From a checkpoint of a small transformer trained on Wikipedia.
Training: a variant of Muon for these matrices, 791M tokens, 13651 steps.
MLP neurons of a small language model. Each row is named by its layer, matrix (down: output weights) and neuron, and shows model dimensions 32-127. Each number is 500 + 40 x the weight over its row's rms, rounded and kept within 0 to 999. Numbers have three digits each.
Before each neuron's rows, "fires before" lists the tokens most often just after its 100 highest values on Wikipedia text that the model never trained on. A number after a token or word is its count.

fires before: "," 39, "." 15, " the" 6, " to" 4, " and" 4
L3.down893:483517412548588444486537548481541494516445500603425507487424448425515534484495509547465520547536542504500560547477529491453468531532539511476465468498521473547526514491575503458442437457576553497541494463446429493450432530495533484534517522550488506531495481503451503470523488508474540491

fires before: " |" 46, "°" 15, "\n" 7
L3.down554:485468450473564514493484479530567533470483488443539470397504556473516424475501452473504535490480492470510477457553468490563504528451525509485437451473480505511416539522527498542513553503488413504495469565507469441526572524561574526541499505493522566513537490519524483527501430546439483526

fires before: "," 51, " to" 17, "." 6, " the" 4, " |" 4
L3.down215:489401471432486508445495464545512511498555467523460498527502500498460451522551549546433482573622543497501426439578519533447423508513470542458503530419487478545468585504585523553465506531551490490557500519436533482458581431451468492569576502517457629441547496473487509484468527548514527492

fires before: " |" 50, " /" 10, "\n" 5
L3.down347:517505433429429475591520577527479508480501497472519529478479498476465457468513539464547481529482487507471521557505438507538466540451506541541504513577494458437492479482490534483458544480492467465503524593515532439581517581499507511522546527473548469537543478501499536474462499371446463419

fires before: "\n" 44, " \"" 8, " SR" 4
L3.down981:543566552507596470537537530518484558513520500520567475521490501533450483444487547505535527568525478545485518449461524502522516470645480472456444486449510481526497510485518506445469456523585441474578457517470484510500488464537470526486463494561462456529494466476470462513511482530481452534

fires before: "\n" 76
L3.down280:525505512493620548457454471428465488559546476531559492426482438531453546485433546536477455478507494544510521487488489466501468518495442459533569502542542538476509489633477483476528500577506503526520550545483461500485557470420533488496482563537528447518448448460532502519477468438548476475

fires before: "|" 51, "\n" 9
L3.down259:552523491429531524512469566566571436530478547532508537454491434515469505471508566440462452474445567515504548514535471515511537546489446442494475462500545510468537578565543460493575515488487534529534494490570446482454457523559582512530554532486479354551428456414454524494449501510554535447

fires before: "\n" 23, "In" 9, "The" 8, "On" 5, "==" 5, "-" 5
L3.down255:477436426501505527509533471489469508486458517515547509451490515439521529484512499494510464497508453451483481481501452535500555519521524601486502513525511428434462602499536480518536505527413472503432510500495512461469479517475474543602554501506504305477471509512496478470491499412444496494

fires before: "\n" 69, "-" 14, "|" 7, " |" 4
L3.down706:471504497485477470530517485502553421453571522471516539444513481478446505476500570459474504482450513413547535540481443481496478521516471423468534487561485597463485540474469608517536430563421471520421494493566493476473510495535593573505547475549484524556506471457522526556494462546479509468

fires before: ":" 54, "\n" 17, " /" 5, " |" 4
L3.down563:455486523499503420455498492524482560529532490562519573473453498467508515492479451533508471500532435488503532531572469527461528498499475579537489506521410490487511447579456527621422492506484474500519483511569364505525504611485553550519487498483497469497477563537469553556561476551487488513

fires before: "\n" 46, "==" 22, ":" 6, " ==" 5, " |" 5, " and" 4
L3.down569:496491534569534504543424492524465530593548466506510558502500501593491546486588507541455515520486413489472535480494527423526487495414524566504461498567464525473490482455467537527482473566467507521515541493580525485529431539532402420529497463465570385511431546449457573492538544481542509530

fires before: "\n" 93, "′" 4
L3.down310:537486499515493552552454518532474460432465516499502540461490558467462472440517422485484534397507465511467474467487513425510460582558475492483541544515509497537471382532478560420516527517540528499510508481535500481567439523495519539519490491496520515494479514490525483536514448460469514441

fires before: "-" 41, "\n" 17, "°" 17, "enzo" 4
L3.down739:542496507489501515491587508474535561504567468488537490519576528511534498522498495521534510470455518550539470480481506438532439500504479453483549514510476509505450405553616429483515554474459523502473533536589503394527547536493492509503532517449519505435560492535515500456611445533546444502

fires before: "\n" 85, "," 7
L3.down672:520553460521501437480501519497521532463487540548454476517484488431501587492489492478478502473551523488458462522507454502482533537512499551456570517515534560497521552468462590578512464477463458521530459518538528515490481563501482523492441513555560552494428513488452580563417527491447453519

fires before: "\n" 89, "," 6
L3.down704:429555442546495468534550575433547517558483515530463507494479500461446497543516508551467476498496537432483466495495506541460527439552525539483543488505467494485480505488505596439456429471463474485515409485458486501452468480513509519539529537563425621490535426488510540466555539475450548529

fires before: " |" 45, " ;" 6, "'s" 5, ")" 4, "," 4
L3.down408:506522419506550539478478504467533538447509516478552438439519491461502512538518483502502543428524490511434466453485513531459527473476455452522553504428532529455484456495486514518538523510577518525584529527505515474447531574481511477584470515502527579488492441474481496499564445486488557515

fires before: "\n" 87, "-" 9
L3.down27:512466512524541479499494511534520526505514475520439464594426554493533544583531508494601504483430479492539511483412522475509502493470478449525538478538526519525445511499478583571612551466496432591498542574494543427466500482509529535462502422507394372493509503490448569468501499474505502537

fires before: " |" 63, "," 4, " (" 4
L3.down701:514554476460491506513503473528483451531487495506497478509480502440465488454538438503503474540538488519425517530456536465488536488451439479421521502523490478432489531421509425428473398462435585481443512507520498503488485484522429478478526574459500454464490532510546470485500445547520549495

fires before: "\n" 62
L3.down61:501398464539524492519519501506514505518499489495547529520529531481526521574509538462533408470533424486483410521463438555524504517431538535512500445538535482537528532444490501522524456563513531482537493496539583517484485518490649454473439452567459459520531508505454435493472441513534541519

fires before: "," 22, ":" 19, ")" 18, "." 5, ");" 4, "\n" 4
L3.down529:475552573450496470488470471476533515455423541498629568460543471486520482476479480515506458467532533464557543447555497504503491568469471494538421463496469487596513496514543507515403530527528532510507467447494505552457517557566425434518460533454536489525481452525476526476507461559470495493

fires before: "\n" 54, "|" 9
L3.down30:452501429522499536529516471491477516508548492512483510467401520470511509477554471555511508539451510518550500550525533508447509463504528479530518552433517532445444463532453500454573529463505447509495506560509491487450567436520509532471495489502433605536514483444498528539433557542463565548

fires before: "-" 76, "\n" 12
L3.down768:543463493538548500489526409568493518500456515507526517510485510508541521502510462521520502537475526491476393455546447428492464464499499449447503466529564500547467523465535582503488488497478480471470455545488471483532493513518593525497476543500446633492458523453482534491610467516507453487

fires before: "," 20, "." 18, " and" 12, " in" 9, "==" 5, " of" 5
L3.down912:533450500433496536570486476470457554467566467594552504562548468466566498508417512525455492591517599486495523479498487522436513409499483574452464449478588418532539492546487487559487546486463489511534468500482557490506546501533458519472476527515547510503488490499530569463476437459489569518

fires before: " |" 46, " (" 15, "." 9, ")" 5
L3.down460:475503578563522575531525451440465479514492509496476500477507547556520461457523492449546550493487477508454515441554457404460495533578526512512416488512524472485449536425498523532476468485497455563488500467470532476444475590551542479461450555471490634480503463503556550534551474527472505445

fires before: "," 23, "." 21, " of" 8, " in" 7, " as" 5
L3.down770:540486470493550506493591494424474528477521444460467450501590577529468480472466460541498486587513549539457523523553515499525475444514509495461587544515544466495490485537533500472482455418611513559477589495454546491478522453518475476489490453515488415543476462512476464523435539451497445585

fires before: " |" 43, "ville" 6, ":" 5, ")" 4
L3.down493:548484479467481489569473504458470507447478558451475508475551492537447440476551464519454505468517460509518501475523479497506480487454517502551463521507554562461539506481435450465527504519639522498553553493493548496501532556551512490415502478602514449465515490469565540520497455488480463478

fires before: ":" 62, "\n" 6
L3.down495:479517542493468445546545502483481540518510443536483565481513499526480593465466508472477398522529553574475601576491470498473594531479542454487470513485481507506518552497510528523509414517486481496592516524530428515431496489488481472438475559507428609472451501500458544504535472545453469532

fires before: " in" 22, " on" 14, " at" 13, " to" 10, ":" 4, " within" 4
L3.down410:562465499498507524482481439570467493568507484594482451512540553513503410425540503540420576575438548457492544549510491515404494430498553492503498512502472457519468488556457417559505485524484505472531485474488522521557560530635473416497502481501464423475443471427492469517453433609459531515

fires before: "." 24, "," 22, " of" 9, " in" 7, " and" 6, " (" 6
L3.down618:488566430538510450516535478486547500522521475529475448519524587502506463499486532524577490456561535510465426541491503594481492520398509533533462497470589573477516409568454488432588503490530574532527522499565555452407525505571529554553513457459492405503480498467476462485484471519474528536

fires before: "\n" 45, " " 10, " Set" 4
L3.down126:518493554463453559551505462570513544567545581499530524467482559471416543446497503485455558566502448508522446458580474434490555589544554501471520418442488496513501491500511476514560488473457507423454507487487470470503532505476467527450452473471578592429507492464492499498549562518500523440

fires before: "\n" 36, "°" 14, " |" 13, " cancer" 4, "\"" 4
L3.down889:492478530509480468419537519486524486533443440486547456507542432503557496530495437502497498462514492487418581548439481541438488443425424465438527517461507509463539542459562468525489474520467501427524495484497460514451518534523487444521444430402540508547470571449478467514512439576515485480

fires before: " |" 53, " the" 6, "V" 5
L3.down880:483566471542499440504434418522483464482483428475538505490444467451569493484516498513537537474535481457525475466515597471498518477533449488525456542521518477526578516411520505505507481460490486464480500566530565452464490510458512541467516473510465457476617579466551463448395443523510546471

fires before: " |" 40, "\n" 18, " (" 9, "ipedia" 4
L3.down861:507511506511391437525498443517541465574475446530474549522540508464478500505501508424506528430501473503498428524459570531488466503531548487565454527455472501444480506459529481452584485506435554432449478597524540509451520452513452459551469502457543421476461543524504562508495509505470470490

fires before: "\n" 57, " of" 5, "," 4
L3.down216:513551605507421500480537441558531482568546501547480526430470424481461529449512415504510533454510471483506463473523509462509513561525488495531483470476484503534525467565484454528499555502551518491552490484542435507532523458497525505485540488569454512533610504452538502443481610518519474460

fires before: " the" 33, " his" 11, " to" 8, " its" 4, " a" 4, " this" 4
L3.down642:511518417459506569468535536479536524510456486528484474587501488455429498495473475517468585489468516473517518477515505551421471477570510543446527491513577524485490586543500469515565431545430496457480508507476519544492522641529440491497488528460519479533481442538482526536496493514542511479

fires before: " of" 69
L3.down684:524482540487509479478515480484441544513454461509542468487528518509487537528574530547464469489498480513483508459519501494448570504485493525548498480429451472429485452528567519492525476517520548531466452541503503436614528511448527497467485493472534439514541458538540419512511411440534521494

fires before: ";" 54, "'" 10, "\n" 8, "'," 5, " /" 4
L3.down963:566463538482496566514520452481501469551488444533441584523448448495518509483487372470532532506524434475496494521476526507476489562414556541544436534540503529492543500545425539503513517484527445422487523483548489480466501521514445453448476529492510512573544549502443566503459588501440464470

fires before: "\n" 51
L3.down251:572515540471534501559595548519471437567540472579566435489491512497426528514515543491527478547453493521406534495584505525451512470566480485528437486417526434527456493471529407483465506451490518500512511481561543574478520510489479597553527501496531434491461460505526483455514554434472496463

fires before: "\n" 35, " a" 18, "===" 8
L3.down234:438486489515536462498537524494525507544500450541509465565461566468446485533536483521573461506508484436577460490530490509583497526453531519513553553537485537564514539496510483511470447476517518444499482534472572525544517530496494509503496380463477353539428494535529501564513432473522507566

fires before: "\n" 33, " of" 10, " is" 8, " are" 6, " for" 4, " was" 4
L3.down79:426503476502510512433471490511461537519507527601575444527531430482496524522396556463472463542473503518493479527454450532480537516526491598437548482557498554458536443495392534499453519526532485561491534474561475503529450489466508487504536558504439527463467475557511515499410501516517535512

fires before: "\n" 48, " |" 11, " " 6, " —;" 5
L3.down117:538504436530436550520446528502534545499449460466547433526506507475444497527564466531522513531488520533524498463499471490512517419508563518522493469460483496515505517496540561463569499583511521629519517466494477421496469443523521517477462459512498528539459567460475492524537530490460509489

fires before: "\n" 38, "==" 18, ":" 7, " |" 5, " and" 4
L3.down523:473448457514518538568533516533447452504525543540484448545469490506442458487496485509572457544490442509507467510516501538525506504520442496526473502606480435419491494480497538536526562484546510419540472470556489569491466502443411559456526517494534648480571523523504457468538531494522565491

fires before: " |" 48, " the" 14, ":" 7
L3.down292:456525588477547443460573432472494526497451467437536502487428504473468477534520480469429530494438428499514492457554483622510491523493560459473519492591537505450530527575468537466467585508530475414501505527545528516514513557495435465476501532554498467507419490451438512492505508529561578505

fires before: ":" 36, " |" 10, "\n" 9, " in" 8, " on" 7, " and" 4
L3.down550:584469516538567511433490537538467496498447479514511521496494553462518505531444506491525545471503528496429472604515431502472481480506586506575529501532437570524509568452534421551436507434446459471558484527520519370579470437434511499529487531455434495495468518523481517466543510507520498526

fires before: " as" 15, " by" 11, " of" 10, "ance" 6, " a" 5, " for" 5
L3.down518:423512443568567525438484474465475551489509514477535492494496464517564549545528516511443441499468492488430533453533496513534533515522529577435523514485554518426528429540522489486511433549554525475509540495519498509513621505590529519547470500525512657524511518575535523499469472526485583436

fires before: " |" 50, "," 16, "." 10, " September" 4
L3.down514:434532513506480471554531428500489438452511538502554524546469525503529441455519551497477420520485514536548519403456484490494474459488432517485486499461476476510497495479502561505578487429443417591496473525459449470499471487582490509432543553524433574501494464473504545509493551518527394540